Weights of a small transformer language model: 32.3M parameters.
MLP neurons of a small language model. Each row is named by its layer, matrix (gate and up: input weights; down: output weights) and neuron, and shows model dimensions 48-303. Each number is 128 + 24 x the weight over its row's rms, rounded and kept within 0 to 255. Numbers have three digits each. A neuron's up and down rows have the sign that makes its largest values positive.
After each neuron's rows, "fires in" lists the words (lower case) most often at its 100 highest values on Wikipedia text that the model never trained on. A number after a token or word is its count.

L4.gate684:115112117084129147132163148175130161149133148136092120166151135119134154129161137146137171108116139137143124136180122158161125131124122164145115114141134130139117132125165137107141128100152118176094083088110109124188135125098097080172073148153071129186083121116118145143130136118142113139100105099083111190113138190124136122128078111132134105124125085130162134117104130126112123122123141150121138124109146132141140101104124100159074078165135140125125093072132149087075124135085142127151141134137094184094100138168098115150088135094153117151107117156101132131148125144132136134090152135135158122134130092143140150119167132143118142118157141121100149102115150127114116123133137126131156131131136120124166107122104076159101139139172163129086151112093120147124116157110110
L4.up684:100147134144124125120124121115164148113133118166108094104148104156152163131151129137120109111139082124122151142137104135138159132143086159137100103156065120131170169098159072147125126127162163117091126138152187156118118131115122140117112130148121120101152174133116115126129169174143136160108085105134131141105097116113173144138142155119157101119141174055115136118162130127134117102128124135136137124151139136105146157168109120069145135143111136127151109151146090174145159150095169104097155121111106132135116117117118131166100132136197130145123143153141109138111120132101095123127119178125139141142139061125151119110129132118126133123129126118213132162143136151125150129117123114146130119182102085137156086112133130106108156150139128135120117171097158171136113155105185
L4.down684:096127132112127158132094126192134150142122147139139130075159117113169198117093159120111149111106120109122143100141133116110152103102121151117126118128102123103140179116104146162122147145122172140134073156121145187145104102128163117158120119136124147093130124122077126154146141134134167152163132134189111158118143115096065118145114123180165112150120145116173155140141164108121134129111120182116122156120168140096143133146136113085133163143142094141091124131161130160117143117131120131110125137124152130159128150118130115092154131136099161149136130115111123123118125175120122111145104144119108130129117102151163135106136131140130158174125126106130116113136144147105079120232110140122138125111127114144128102076131136140149118128141140121129129185126116125088070149120141
fires in: "he" 28, "her" 7, "to" 7, "his" 5, "as" 4

L4.gate988:159132112069157143135152098167121115112120144104101136152117101139120180127125132146122135185090138162122160136084159118151133121127140130109137105137110134131095116127132078116083132105120139102141102122103127136134099136133077102110103189122175133158157062131139090123111116109108112091170117171115078149153105179156090165163152156152127110137096172100083140143127151133147151128139176101144124107100129116136179079088139123169104119096072130137108168135120121144132154120116147109123108105134124138081124135133150152166115101083114151105140116102128126098143141116141120156127156167093131089130151147097124137118093149121099128125094149103106145122150121149115118134146139128129120149094170145108120109126130120129093135122160147121108105179121137162133156133149115
L4.up988:129116138087186140134173155120124140103113141063133129120141135156100131089157120119142171146108157120119128121065086076130174141134172136076137142131128120150140128136119150157154102139082112128122098095117096097157112130113114135149098144126098122125133096153101128099091155131119141105168103133119134110119136138116070136135117122128110140106141127098138125141131122123122149115188113090099170116126148108196172107124109103147116140165100115113111100139131126089134138157113115161131083124099120154133126143176165112136108120136124163157116125115132149159106165112123147133138135141102124089177081160103121129102124122126083105102120120063152156125105134117138145117136109117105133171112152139166140078117105139184088112103156131097089114139158126132124134132169127
L4.down988:139132119120176101140113130171110164096162126142160085140092150137131139093140138129148199136181173113143124114112142122132122165128162146147144119148151106147086114114143168127168100145053135114142131124138146132120101147109118095154066129159112119121133174127145140102109069137136116114125115118102163118091121151116120111111112148092075112074106101134133108147125133133114127134123120166094146109137154135138144125120133104153123151118120099139113138146134087126119170151097157140113099104117134114138160123180104120100130103095109162161113137121138144136122101184117127149139130129127130103180138159096128098104182124101098061120123125089130134127140124097188107130098136108116096158123138143114129122104140099166137126077123162112107144108113104125143081106139125
fires in: "this" 45, "it" 35, "she" 8, "he" 5

L9.gate843:134118131102135127178093112151130098082147131118149134095144147107128165138115133077092112128151126103175120131097103077096102151133103148139127140135077118149121142090147114113119157154133110119138146104132124186183131149124147136100132135136083108159131137141134144143092146159162105104171149088145168121099139162157168133143121115121155087107111128116113119133120104146130129127128121127155170116144120082132105140139155152112102120088122152140143107110127146111138130110120141122170122107146141112128139058138116104144099137116134189104122181141134133152095146143144158098099092127141104160157110148122136104162130129133167139110132106127157079119125148143139120083159123122175144175141119132133112127118143113150150122105143102107120150141074138170147123137144169
L9.up843:147131138110118124136111154087140124150138126129097090082123119135125156118134124158131112142127144122138100175082114124117127163114150098158118135151109151086144108124101114083146123152147153128136130069083151147157120126117086115110147106126102109181116115175154084123102144151138146117106147129121140116101163083137129104105089142122103126105084076150124145132124109118105137115107110134150120143172107140105081111155107120103094103144134143135171133158103116137175109121148118131145126094126130146126130161137104106111072175129157142131092176087118159140121131108170127135108087097123092137167117165105111134140108109201155099135148120146107081134154177147142122135121148131139122152101104124126121156129093131119124145123185137123155139120163120175162086155156152
L9.down843:135132137140141147104149101100115115142146132141130126141128104143122129109142125126102140121116118136145125178125088163115092135130126118169163118121090100149144136115095130084129122147119147114144133091135136106122092109106144138138131121122094136164106139176128140121142096117159154125113140124108113125116122100137116131139103140116116093144115117145120119112159081148102147107093144111158135125134106133151129113131112063115121124145143140144143093112129098096123128123141112121128145083125117138129101146076128119159095140148154124123161138152112125119150126170146149096145154125083169128137143132103124140154134123192133116116115125133119140119164153139178106136000110129139133125117123144126131148115112108120157144141151125112114142137118118156141066164145163
fires in: "is" 16, "could" 14, "can" 14, "may" 10, "will" 6

L3.gate108:126125107154107159150125109082176096098133136151098134124121109127125097111130140173104103144158162127114132082136089080079111133156124108103167121113140131109123157116110139084114123104125136107132110137113121169122141134135091121072132191145159151096127110115130145160118138085119129141093075124118120117137124125117132135121129143149132130150087135115129139145118108126107085133132156178134142098130122125159111118152143178123155079155132133103145149183126149131137174120155116198114113126158104149095129139172120117158132161096084089117142124122121084141093124120121081145107129155133107153095120114071124101116135135074154137132090138105122160111160117092124088129156139136161158118121165172108124114142107143143117126104138129121163115148161163085128164130142113
L3.up108:148091119112082111148109143110148153116117137101121107117145126151136117083123107135106121122090157123092122140184144103114091130191128082158115145160183153135125212102136125073157149114103095160189130112164155096136089128122123128106167133127116145091142119123155121120098113140090174134133099111133093137117116122133100152125154126163142124161133177136144093111117131162126166111124171154119161113117158112112139111135151169117130142156117153105147134136110187131105104110127129100150115119113152134131146118116150172080131120080107143093128118113120076128132147136144130152119154120091116090145079107123120129109116117098139123129091162155109149152140106125115081131143129143136109137137127152136122132123122106133129144127124110103155122129130131108107163137103104
L3.down108:123124169117083155110130116103164128119121178108130126119160100118119110070182154140133123114111139123168140138138119084103120141128113114150116117167108107103170152137127138142161107123125146095130150122112092091158133113120089146103181151149160122098147083158108177119135145143111181146152116134113125126143116108144140139156136154123167098150140145141145183117144081150108171143131122136126139128136143139146112115144143169126167149184145125102131154157121140115117153139112147152132112128117112140146176140151127097171123159128142064101114123130128080102084114131137114147086142117112114151146159125092110142132088137160138180123096146103138135116133167115171124132050096153142168111118150099141146138107109132117110123144129115132115120111125092093111159127151117
fires in: "three" 21, "two" 18, "of" 14, "many" 7, "twelve" 5, "four" 5

L4.gate1055:155103119131146120157157126116155121111100133122121082102111135124146118126150128146096139123172129109173144125119104136124109169144111151097127112108118103167111165083141086104115118145131093096108119148151159135153098153115145137100053116097115115125111142155119137129093150141115102133100089125154166127156117164079112151095128109165138091125149145097126121155119145106056153159139157149114168132120132108119121117144126137156153126140113121097142114116135104107130163129105125117166169104130089099081083178101149112132121131146189144099142150123153121151127127094115111167149103172086137155111100048121171126115103138103127141155117121074138127086138141136152157144131142109129155148192152149139147079128100139133121141116141142152130156097087157141170115180120122
L4.up1055:120122107155105137147128140150116124136119118105110141127143151096096131139135109102095123120135185116121136150132120120179123138144143116134112097108142175095134121187114119092171119100130124142166133101136132115195098154150101097170122095105163151145180108111158100127146127145135106101145105110103131136161135121105114128167120130123125105103129147115107114136112106135133099117124112103114138075146152142146084133098145121116107150122120137144128173157087106121115115096116108134086111105136157142112112101150109172099110081139142156134095141110102155148147132132141157116103111134164110111110178146095147138147151132182085108097126115110069132109108143125144129112120176098134177147127131099147129130130124166141129155135177109139109094143150085146153151162169145
L4.down1055:161137143133138149112114112111146132136177164124086102181137098132086156119112110156124115128160072098127114133141127114217096130148143123121137120163105107134132172193124138123106085129075127117107077130105126119118122162138104131140141150155140110116154125108084153095140145081111125101152131114102131152068123133133120132112064077138138101146108131184144110133133132078134142136122150105092082131172135092169114160120170115136112172133111130130146115112137118122174136120105138117158131077130094100154117133122094114122129118115153150086123144120130101119096156167111136134130122079138132046134149086122155117148129113151138099106113122146130104121122115135160171130113109146117093120142149130139112109114130134171128141114110123180116092093120117141167093106152111
fires in: "a" 31, "without" 15, "that" 10, "what" 10, "and" 8, "not" 5

L12.gate1212:131086125129112130121080122145112130117152146106165152107169156127114141134109132138119097113138159086100155165121145147167136127128122127102113147150154117123124080120110119086105134157147087144127170062152194132144090146154154138106137177109102121159139094170185109104118122136146087122177092122110123111146158169113076160156132145148130124133142100137114116136139116135116165143101103156084199109125143123121089087154122146135135122125133133105161127106134147089166139093119139098112154139141093127141128106117149121136082150106085111119142148171125142121103105130132162136155170149146100166117139124145151106132105103161107180119134079121091130119145169129126170119154140126120113137138109103138119089139132154147126117118112157109174135130107082114151171154107105
L12.up1212:114102109115103169150125113114149149145141110195160136148125153138131137181116093057126120119157148170123119147142115124115090086128109110119089155110129083096094145145155130079120118139134140139091123123153145123162102086142123127119143147140096157114109134128137096131132129134124109130130164112157151059103144119101176149136133093180147171085128077136108152133138124137175149112139136154124127126135133162173103170125110111127162072153200124085119111118165143111085135101118125134120146149155132107113142088131130126110150141172155128098118116124113152142146076108132151156121130077138111141132153119127143098092118109139150137135140123122101147132138075129125111151137071110164132104152068079136098096126134104134123105132112127116140125139134155146113119155147137
L12.down1212:108124141128106092116115177129094102145105103143165124171130123104137169149121137114137117145155181126147130110128128122062104128123121105155153141099138111141144147090112100105068099146169132099096151103117121124103108106111136132092150142158107109136124127148109143138122088134113137109141141136110131119124110162136107105124130123118119089078127129132112133128112131159142091136123078179147092103144110137133118132137155121117110111151087140120126111126154124145150158104083128139135143120149107105140101139121144159133120121153157114136107158126123092163124117156123135094106131106123132123146168154107122128142141157077144113103139111132098099122142097168164136109053170133108094105094114138114101089086114137144155150113135132153113117100128132153132167117132116
fires in: "to" 15, "would" 14, "t" 8, "not" 8, "will" 5, "shot" 4

L6.gate430:150169099065102161109120103123125128115122110111141181144113143104091148110106115118167166161117167093118131105114092097130165071150175093128138149132122131139137171122114082070145104107103131109113141135119154134102121117128129142100163192110094166179143126130135115130117131112129129115110107144137138149108145121099133150120130096125113102157071160099117119169167142120147145131130113126133103123132131133128190092088088084184111141134092143122131122119144128101115154141111128150110155082122114148131128144127144125134133122097142123121094089135108153137103104137128103187115171164075109086174123095128169152085143147116148154149122112120105164095131133148109125156152142137125077132105113125172119105126081108184132133087144143103116146111168090105119149129124109
L6.up430:163119134127118120117168118086098162104128115145146163131125111124099090132137123121131119184123166135147130111119156111130071096105109140127127138104146136083128124100145094110127108134167097143147142136128108086146113125168104117069128125107135146146123158163147112123114088141097129092143154070149115097172101092116145148137070105138133139111089142154141124146136119123073150137135130117177109137113122145158096093114103120149170159140117126081112119141121160148165131162115136133110134123155151132079126127128145103141148149144142144088119097085102170167124132151118148153116150170104212117151156114123161111137091091110126113175112166096095136126163156142126117120113133135081124191076137159163136079103111147139107136125122171112118103134139123141092095120193112
L6.down430:118112110143106114116131131160078123126139156156104132097118117144152200133118117162161106159139124169130101080126157122168100163101211152161174124125149111130154115123091160121141130161066139132115168151126117114144067130112082131141104111103120104113137115128126132082113151117122109126123098105139120127122125085148126138143154165122144126083139105163135142081140130126071128154104109112112132133112161112148117152173121173139161154116104065157139125142132132114163180089116160126118091110151130138165117147143159091144125114078145135110133132136124120132150120186131128140156117115128094120108139120096130126119162115100095077133142138124111119085118104112123089106097141096123130119145119158120084135136119120168159091141146088117129138066130143135134088098163131
fires in: "that" 28, "she" 16, "he" 15, "who" 9, "which" 6, "they" 5

L12.gate812:133116130151135126171121134151112077140107156105177107163126128147104103104100079147126148154143151153136154143121155089102103116071134158126129106123126144088128135141111093129093135119124095144086133137093110136132119135146130106097123113134146120168156150139144151152066151159129103147147076149112151092094108177141135119143139122086140138108177106129130159137131094159165132101155092145117125147102133099159116085147140138166097096143103163112125140190104130086117151122148122184108149127148099096095112107112171125139134125107123153126089088160103152107101108063096127147130110123136115094136100121142166114134126134114111140113128137143104146151102124132142104114134157093119096107110116110124127097133076172141115119074134148171132118182159171132138115087146118
L12.up812:100147111124105154132140095104068122121108124128142141161156152131134129117118126089133141100081133173120160133133143104117144100139130116131170106135091112165125150114159130098140080113122123151158135128116106129124141160117126114142171129124103103155163103110157113097115110132127096125137104098126142113109120120112136147120130123108131171127121079151122079092168114151124129119114109150159147128149126119139162130118120131145151135120146110141137089169105110154145131137168133153090141117112099172135157133163124139133113108160119130139136098097139163191093142139112140151089111069148126103102162134145176114101142143103125109107160129150115068109145137109095127150155124152143135092115116093157162117118097109132068155134109168124153142114173095135101153151127133
L12.down812:121136096113156115113111138141136111138146138135135109158132154116108141120143104133172114123159113166158133123116152083165138119130119137136125102141066102148099138137113094130087117083137093111149123083155098119142066157107139110140109140110132103110114161123129131150079123155140117169126134131118113115150119155135124110153120174164098123152126157141168105113073126126094140107150122113136150159095083133130144110149142127110108091146134124122120103110123142135121141118097113136155144126122121085086115139096146140102149167144142165156077103107105122112102174138130100123090123133110173105180151164147124086125161120136160181136140102113110130092117145127128139118120189168124109134183139137141135108105128098130110160114123101143116116159085137124140153098157154
fires in: "to" 18, "have" 15, "not" 7, "could" 6, "had" 6, "will" 6

L6.gate653:143117099145114135143140133131075123134151121183185152094132151066120158144117105141124150080168150137113130144146106153089134166125142112139117089136126093096126126134187127087087119122146101135107138147142142138181111126150154126095170159115098138127105169109163132147121101133160101148115111104106159116131117148130169168152141137103120084115155122123129128134197118174115085107096114150143129140130133149134092126140136130143104089116108129072169080100114132123096105148135107174124165123148131106115120110098104114165101151137146125136083107147085155121128101126144134122093113141141128161139140115156156123113143142145120130123163112173088136133147163135127102116170109133138113051169126118101124132098091130158130119106141118126147093092107139155153122152099130
L6.up653:167108150136100119149151122126119136118138128121130153184077138075154163138105091111143115106134135170149134134110117201107119129134122152134115118118129124122135140144159115161087173112132127123116122139125142110155107083128092108143133127102100106174165148125140097131152143145150147138128128137113155125106141086111128159126144139113083140117128092109099145201136159131128127126113144099140151157086126135145114159129125135118126109148114166110079132102141098091095139137136137092140132087163115102093161139096142134178119130101131117155141109186123131122145111082159151160160148138119111102094154130148149153121112142142118119149200132154110124114112114119115046119132080120096124156109119092094124140122171069129134154139119080151139104140112094129109126143111164
L6.down653:150131150131108090132141144147097142141134103123148132088098099128148118168113053152157099129180164106148143162115114159106141187167144106103156124142124117152108167143117120093106142170143128115106149107127122132136075107105157131090139097125062089099168138113130155129140106122155128130129130134107129131113134134110118157160132114088093084075108149174099124149150188161144109115149096160139127151139112162127129083099128160138120131095147150111118149108095129112134124155158099131119111094167103119101118125120083121186148128105114157123101124147112147158120159070124111116105119121137127103137135090143152109141139182097121111106148138117144130174156125166116138112116114167112126113130144110140170095127107118145137127085110100149092122091074104182161150174118141
fires in: "to" 60, "will" 5, "too" 4, "must" 4

L8.gate556:139076126121109135111117133135150122127170137152140107114146111153074115107145144145130121143124196092104124113100103116112141064150080111158120115093117088198117149109158093099117133079114113126181125132099155127133151110100097172124139118157140104134130119127106120144144163143149121119159077124112151129150088118086146126134117149103138130157110183124121139134117129149113175119127109149115128072093153108114110088108131146146133189160120147112171143150098123099115106077103144128121132108133120104115131105145140112094167161079154077170117156130138129169097144104114144137104100160103096127092116130137149115121108138158113113181122129155163142106143126152123125106145141094117148118163092143140152146123134122125116150138114120091192138138106119119100144156142131
L8.up556:180100125144127161153065138092132131135093123129107102107131095121098116076118137164147155131149157151059125146154136136135100103176145091123123110126141105146129186139118142128101117093145110105123145147084146131148145143161097118121136160143131111114136092131156134157104187122105128140131101132150147126145136131114119118117145143157163100165147154155089145086126094132113178143125104085139135145145106103118110094150157126106140188148095133141140158130130157117129186121118120147137137126176152089075119125134129101137148183100123112111088125124114150141110080122101113123116103154094152136121179144148130080129097133101153140158118140128128167136112093123114140145137124116107155114105151159133112115095111113155068110128160094121144091161070122117131113121129105
L8.down556:129131188150067126126133159128138134135151126141140084093109151135162106089113154126122154184111115145157103074129131142140127098129125097131138130121091135148127177107111122163116105157160148147149138185130158102119130123136096180146105099143148081123153103171130122123136162098115091126114140145151102096119129115135159135138121163119116118162102147149123167128093132129124102164133147128142124148082134108147130125141134107121156154147152145117113158148111126098134135137134132129120102124120151123130149147132124027118180129093151110103081150151168126154083114126122140133090162092108145164102131117091129123096139178114128119127102167116131147130116062168137123117119125126123154103127180114119135157121110127133128121101182153128164156120074130070133128110116154
fires in: "two" 19, "three" 16, "four" 6, "one" 5, "five" 4

L6.gate898:100109083090148126166116129141140119088114144123104089122152110112093172119103065111158088145107108092091142126125141142125152100110106171077103145127153122150154162128131167147124124095129137127143145115119101105118122146164129116160181127127130117113152121110120076125136168145151081109162116171136164147102141163084139134125163083124151129076146118112146179112100159130124137102142148148119135066104150100132118157135124084126086082127077126120124122129107123116122104134158147114140110135182124140100139117158134138167093156117131141130090156148119163161092150093126086117125105148125097131154132137143126152116146103135090163091112115114108142132112109117131163118160116151146112166093162166137132104157128157133101144132133124130137146150089111144143108122160132
L6.up898:149148152108148193135132109149153093147083149089113122128121090127136149120147083135160137179149104132114144140120149122158136144126161133087112107139140152158173146133077146110126102146146150145119145119063156133097123152122129107097141124126164139088147112150102130125110151140107088094117112133127129147159123062134148174139120156113150140107142133105147173127114120108106112117158153131116158127160153118102141158103142116118138117113081130135113160130108082143119146151172158121116109092166107158121161116132115102150081198091113173156129178151123161118100151101111105143142079148117120165132110105113135089113110167127134122140100135082134127124166130068143088131143110155133135122111158154144123143136175102104115121130135140110110132133067132101161107124121121
L6.down898:116140064124129141109123084143127134085105167105121131102149117110142105119127118141105153166149139125113147121115110167165110146129168127134117121140133138165162137138067134147114121142169108161123110123113128115101122112104095118133121106132142145091143147117076155118099149133076112093176140115131128135123135116126116131119123120169121154132149143152151125099133146132102065137160134174162121131133119101111144117091113130128130133109135105138115142133113150163155139167162114147118127097160072156118103137106111100110114145130123156125135120108103124108131180161144124099100086123078139150121121098109136099072133121152135090111145127104140109129126152102146080122048111084131106101110130120156130157170148119108111130115100144112153154151110122134126122147125123
fires in: "of" 23, "her" 11, "resources" 8, "his" 6, "special" 6

L6.gate281:103114122117143101185154143102132156149149125130140113137143153059085142142112100132099151167141091112171110096124115101115137136117128128118148121138107132115105128141158133098105111151135136190081157130130126125155086109158122105143159139073122113107156119135142067125140115129165131137081142164123121079113123123106096123120108105137120127102126112137107098191141120151126115127112139151138099126147150121124086139137089089130147074131093135099118129144112110106136107114112116133143138118152115108105137096123103148126122137077124141141110128146088164157091113170140145141167095100152119115101108141172157148129130133119089150142136084146133145164152105150095137088174132142116129151134188113136125157166155122102129158103153123127097166123129117123146108120139148
L6.up281:089086135140116113139154108164094145138137150132116120117112132130159176124142132116115162076099112147164122128133130134110128095080197136151152120114098123133141116114097127123124096177124145093109144133131175138126125097093153150126117095122142140131107107147131149130098124158123112110118144110068141091114112121122105106130117161184144111099101093112101145129120126132125155110138103155102139146155195119117125128162113115093148135127111097111101079096101143140150107101122113143112167160122154144113129141119085138093111170129145057133096100133132145164092112101109162168157156132170160131134108125133136139135122173069137118147145140142101149137134122068125116128147142161078123151110141129103116120128111120159178142109141163123150173144113104151181118168127106
L6.down281:124124104142114081148126133159122143146133124118099132119115093132148115145135129138113155134112129144134118174126133131088101148108147118161178135142104113110134135153137119128094119154106099106152146130110136103120134133086128122113129090099115135162153131116173144095079066134137103088164151108097157076144147109083138136169128151124176064094158122165135105136109137139141145100128125157115150129120149108130133115143126166092106138112131129101131139106098104151126105130136157116126190121161099129111176132081105095139123170150146150131107150117117137143142177110122102091096132113115145145124180101116124126102127137120176110129134150121131148131152104150151153103067111162136105112109127117139145129178125120144132070129133141110134150101086124159161135216122132
fires in: "would" 31, "will" 24, "may" 9, "could" 7, "can" 6

L8.gate1079:129087118118143148139106146083123101131158151132172127156128151128125134144098145142139107115174142116144155117096094110145124128115162162129158127097092130158161143100127101122126109140094123146114138126180146101163112134116176113129125155137146127139150114130202144089134174113140153136142100147166124114132155152091101153138105148123102117153154122092145130063145124132144113099166119159097157150095168092144093118116126157104146151163091119075179099138114162119116110102128145119143088149133105089120108139132117100128113122160145126095114115143085087156095130090091117111114166139109127140167140136129117163121125142122155168102093152105105108125140111155114153128153151122071090125083107184117144115121121135164128124154131085143157142158137127145110142132131134
L8.up1079:096080125150179109138129155119111115164147158153122081091138107072142095087152144161100097116118141180125170147082113159152130153104187081113086123131161135139111133127126082134146118108137127120118126131112140135131158131130104152133115107153136108108095135152109119159109143130144125140130093159133132135138119150127143084101149141090142130110127109121114152123137117113154097115108130101132080151097088120146133159104120111115150141126121103167153116146109137139125120135143143121114103094150128176078123131154115105107126134107113172130109105136123114142101152138068152127115103099112122157105128124107129132169145126136144110129133140093107152140138119117148123178129158188118183113140123177124172099106143116121124106126115096170107082139099148100132107095154176
L8.down1079:103096130143140156097098078115126092126113124165119130117136096147097102192164128163108159142136113156134132144130059158117130139115128153102104110150135122169134114144114125142145112091134115146138151121164093186108140136149146095094145156124136123134127159139104156123098111120119137146113128140122139118143129128129160096128090107117142150114142122101118141099150105084118117149149103104124118136164133155139104140128101134125130213166103086105108181153103122098167109153130169116113142116177125065132158121076134122178116115084129150118171095153125147171152139151116148143147122134113128124117134088105129110159125120161126156140110124132157131156158142149132135169201135140150183145136144159112131163119138149134160119151138113066099102128095133114091083144133092
fires in: "one" 48, "another" 4

L4.gate1145:149127125079163100083178128132104097132075140106132144134124104146113158098134155160183153151099156119140138150111126094145148107115142117137147086143110107109116134157106157115117099093100150141109124113111137156123133148130117109126114171155104123151163112132120135134097143127147109108153131138121125121102120134140117139175128153185140116109103084074081121140116105125140143097120113165139184098101174146141149097101121069128120165116110093109141120105127137098110120104118143133108095140136138161102095156144123127133139107137122167156116126148132148135124128096118115116154173155093120098165109135094136119104115140112093087119087097138093122121104166137120122118136108139083132129082142167114123134118060099167119135075148098079090120130134123128127140201119135
L4.up1145:108102119065142111083154111146155123136134140133139105119090147169139152135107146130134099130162155121131126116133143133115146152142152158131171074129127147099154123101115146162107118130125131078132106141140137124078102151082107157119103137085091150158163113143146095166114122082123086109108088105114146144137138126133101147139136143128098099133056159101132145134157118126158115099122108137117136116105151101177148102139133156144113086148157163106119118153123108122116151163102132152151123104139152201126161163151136142147148106111095134120082116126121130109127121114142080150112153164134136086173118146107151123115127148101134108129111132130106149120120112163128119123125068080091172131134137162113118118116115114160085096104140125143101142144121127182141111123096105
L4.down1145:133164137114164155146112136166134140117158120162130086181131124126145146084114152135152158170131138144154112094149154098123115096142131111081141139118114098166120095120130151152189132111089155123178140152153127131151091149089155101132089136142114120086176139114145108101130090117135172125173132150123150124134121166127138145145114156072086133121100144095152119138150098113085172124121116165066125133122138132165126119113101128126146123119130093156148175149132104158119142132083127134098086120106114116185109119182121141107143122085101129088107166131109144126120115113129073147112133187131133088169128158107142124119196106087110120117128142116131117130130114156147112117029148106112135146137138130112112140129142137139129091109098141152114130093125147122154080146140127
fires in: "it" 63, "she" 19, "this" 10, "he" 8

L6.gate560:140114110093161121146150142161146131125093110143138109138142076135127144119125126100081125086130123148115142151168130111106117120109108158099125145088136073113092160107115084147137110083119143159174158134116140121103148137115128095115133152157114153115101132122117154166093150129143099089129120143150149130114163107104120126144098142154143142151121131099094117126072135151126118150155116105123185106107135133120116102145108138126140150154127143115219142119158142159148107148107173125130164129120147105088143149114122142127102167112155130116132115109109121160126119121088112126091113159134126122145149155134140138157093141153113122149100133117137090100144165108144181088128125116129110178150105149122150078161133198117099110146190119092120101138138082143140140180127132
L6.up560:170145141123154100152165174132123095119115141129132168100134118106108167110151178142082106137130141123186168113148122153137169154134128135117143142158142120139117172111119158167114139125126166076148049142091154144170122140165165159129142150136117095157137179161101082150163157128146085104134076113088157156112104106092122139137107118138145156140077108102148129153108132110147138140127158154103116133102117098133090120108111121091092133127201127128153142115105129132137150116131164133121109165146101134111127127097120168103138113140135118131107106105125134137161152166127136150142099160168138122105109129114134131116121127136135095102171168147098117125124093100153094158116151108122158135133121136186154128116113152145089106124143168117091138118141136122118079147153099
L6.down560:129114138155149125130124132107133113144115121073082133154122143082135126131121147115120081167139165143120080132140128085125122116113164098089139102131158119122097083136163137119149133105113132159113134155158107117139096163144128156132144126151113066098094134114122158099164121136148160138109113116114126145151135182157118166107122107126140141122153131126145122122098152140137128127134139107111084128141096120156115143097110120149129102140127146135149126105141148094099167117163103137114069136120128145111108092118143111118137113113146121118127123084149134119124120144127138101167152133143111125155124154101160133159129144110104115130107120137119149139136118100098118123255168126157152157112155087133119108131138102140112138112139091151103140118103141125141111105128146
fires in: "that" 23, "which" 19, "it" 10, "what" 9, "these" 5

L4.gate429:102130136100108114080176122130111153095093117126127104136102163178160156133108150145140114108143141130084124104123113131132132099103124112128147067132126115101103156126110112138177121089104154112149155113124163160125137141126112074115120136179114127195128135138120105133125155068127118122137105122151149108144133117136108143193141160145151137133136169142138151133132088126119132103125127100135156130102155158149114115193105110132113139147125080109160136129132118112142143155133163115133123132133120158123099128144133111141154119138142112121114059133095163149142107105132174180093160135118157125157128141112178158106096153145113099130132117161143096104145121124123093156128115100092118125145119171098110093154084174159072118101137099087163151135133131146104088107179137
L4.up429:156141123083164155142143128182130115128120109141111128130102136109118142110121154147112117132078097140135109117172140137139133118173142126114110113165155119157122136124144123108122089110100120135113125095120147162149122147151114130137108158129124139150143139167114097152145154119146119118118108121102118182083079147153143156142144152116106113136083101128040153159129146124152160151114114113137114130125110124092196120120123097159090105152144122110127103120152126115110156136117117120146143089118117163066137114112147148128109111132135127125061142201146150082118150120107119121110136137093090075146078106135118099080128130118135149107094124092104138143112113163130129124125094133091149138113158119137139104140122089132137136140104115133059131155122130156138109109078113
L4.down429:137146127104142141139142154165145112110151147212124107134096111116159168086145173150139127157161169126115132131121171099163109114129068123124137111154147067136127126108149129144158109111110139129166138106136186117153136127140131097133126158138089110117138151127132132126117107142120129103174116088157156118129128135117136158164128136122119130106091175125108153149122118147095189137114096143091180119123121117158129084164095161158114161161109125161140149137146084156093134148098166155114131129144134118132153107161119106124125135120165167125117119130086118135137104158126144151158125157109122095141112109121169131126154091132080111154097125125131106101115131152126100092000158107101107119113087120139131095142097129170107110099134106136117108127112130127088084127116115
fires in: "he" 64, "she" 32, "it" 4

L6.gate849:166098099111118131127150098125115184111111167106135126166158162100153164149078105127078114101141156132146149151104140146122118147126112148141146109168139088125124132169156090118080133122159049156084125133171177122174126080131104106141114124099123082199149124117133093137124140154184125136120146102156122109112143130115123148143140116118099107100151121124068152147150129157088122136096122144131131153096150094122150108148095078144137093114089128093110141130122161130138099093125136158103175101147112107103152081131120135151110143108086125145139086190115164134119119108138134141100154113118112122097112078156185156138089142181146124121121107144105126131179133158083156137169096132141111120152125109117115132142114089129090117094125104159114114120102118143120128097136146
L6.up849:137120115126134136126200126126089119156119142150147108163124171120125134139141118115121147125131154153124185157128137118120149124108168077135181135108101112143149135090121094050154094121147121098097140115097110126137116080115083123111131119103129121168117126152172118099127120144137091181118097077139136121116093140130140171147156129125099104100132067084101119138158099136128110124135137159138099125097146119148147096106145125143137119111081131120134051158118125141133076099099107133102119090111111118086141164094128152074098129175113115146084105149137134101118091093151158107125111142114144127154098131104150135143101139138147123132144089137124159149139141131128086130135190092140098128153156102186134120104168132141138117102126154117115100088153112176154115134110121
L6.down849:107127086144135107175150111165081117160110132087123108145114109147153127146106098125123137151132176147157175178152112155156077135148125132168160121140139109144117170113107126107093137178151130103110112107102160088152068115129099126095148098113096120105150148121106095104088091121142105154134083127137123110128136112110090105172137113122116076067109131142131141135118155141139114118137115158154096166120123085132123097084131156108106099107137121136133141097068116141119125089160117120127132096133114136100151133085103100138114132147118151126100139150129176140166108111117138073089114118144146117115120098132167129141122193117146088109143138124130149128161123153129132125099131141123136132106131149171126104128114101132166119100153112134104136120114138165147125141130128
fires in: "can" 30, "could" 8, "will" 8, "should" 6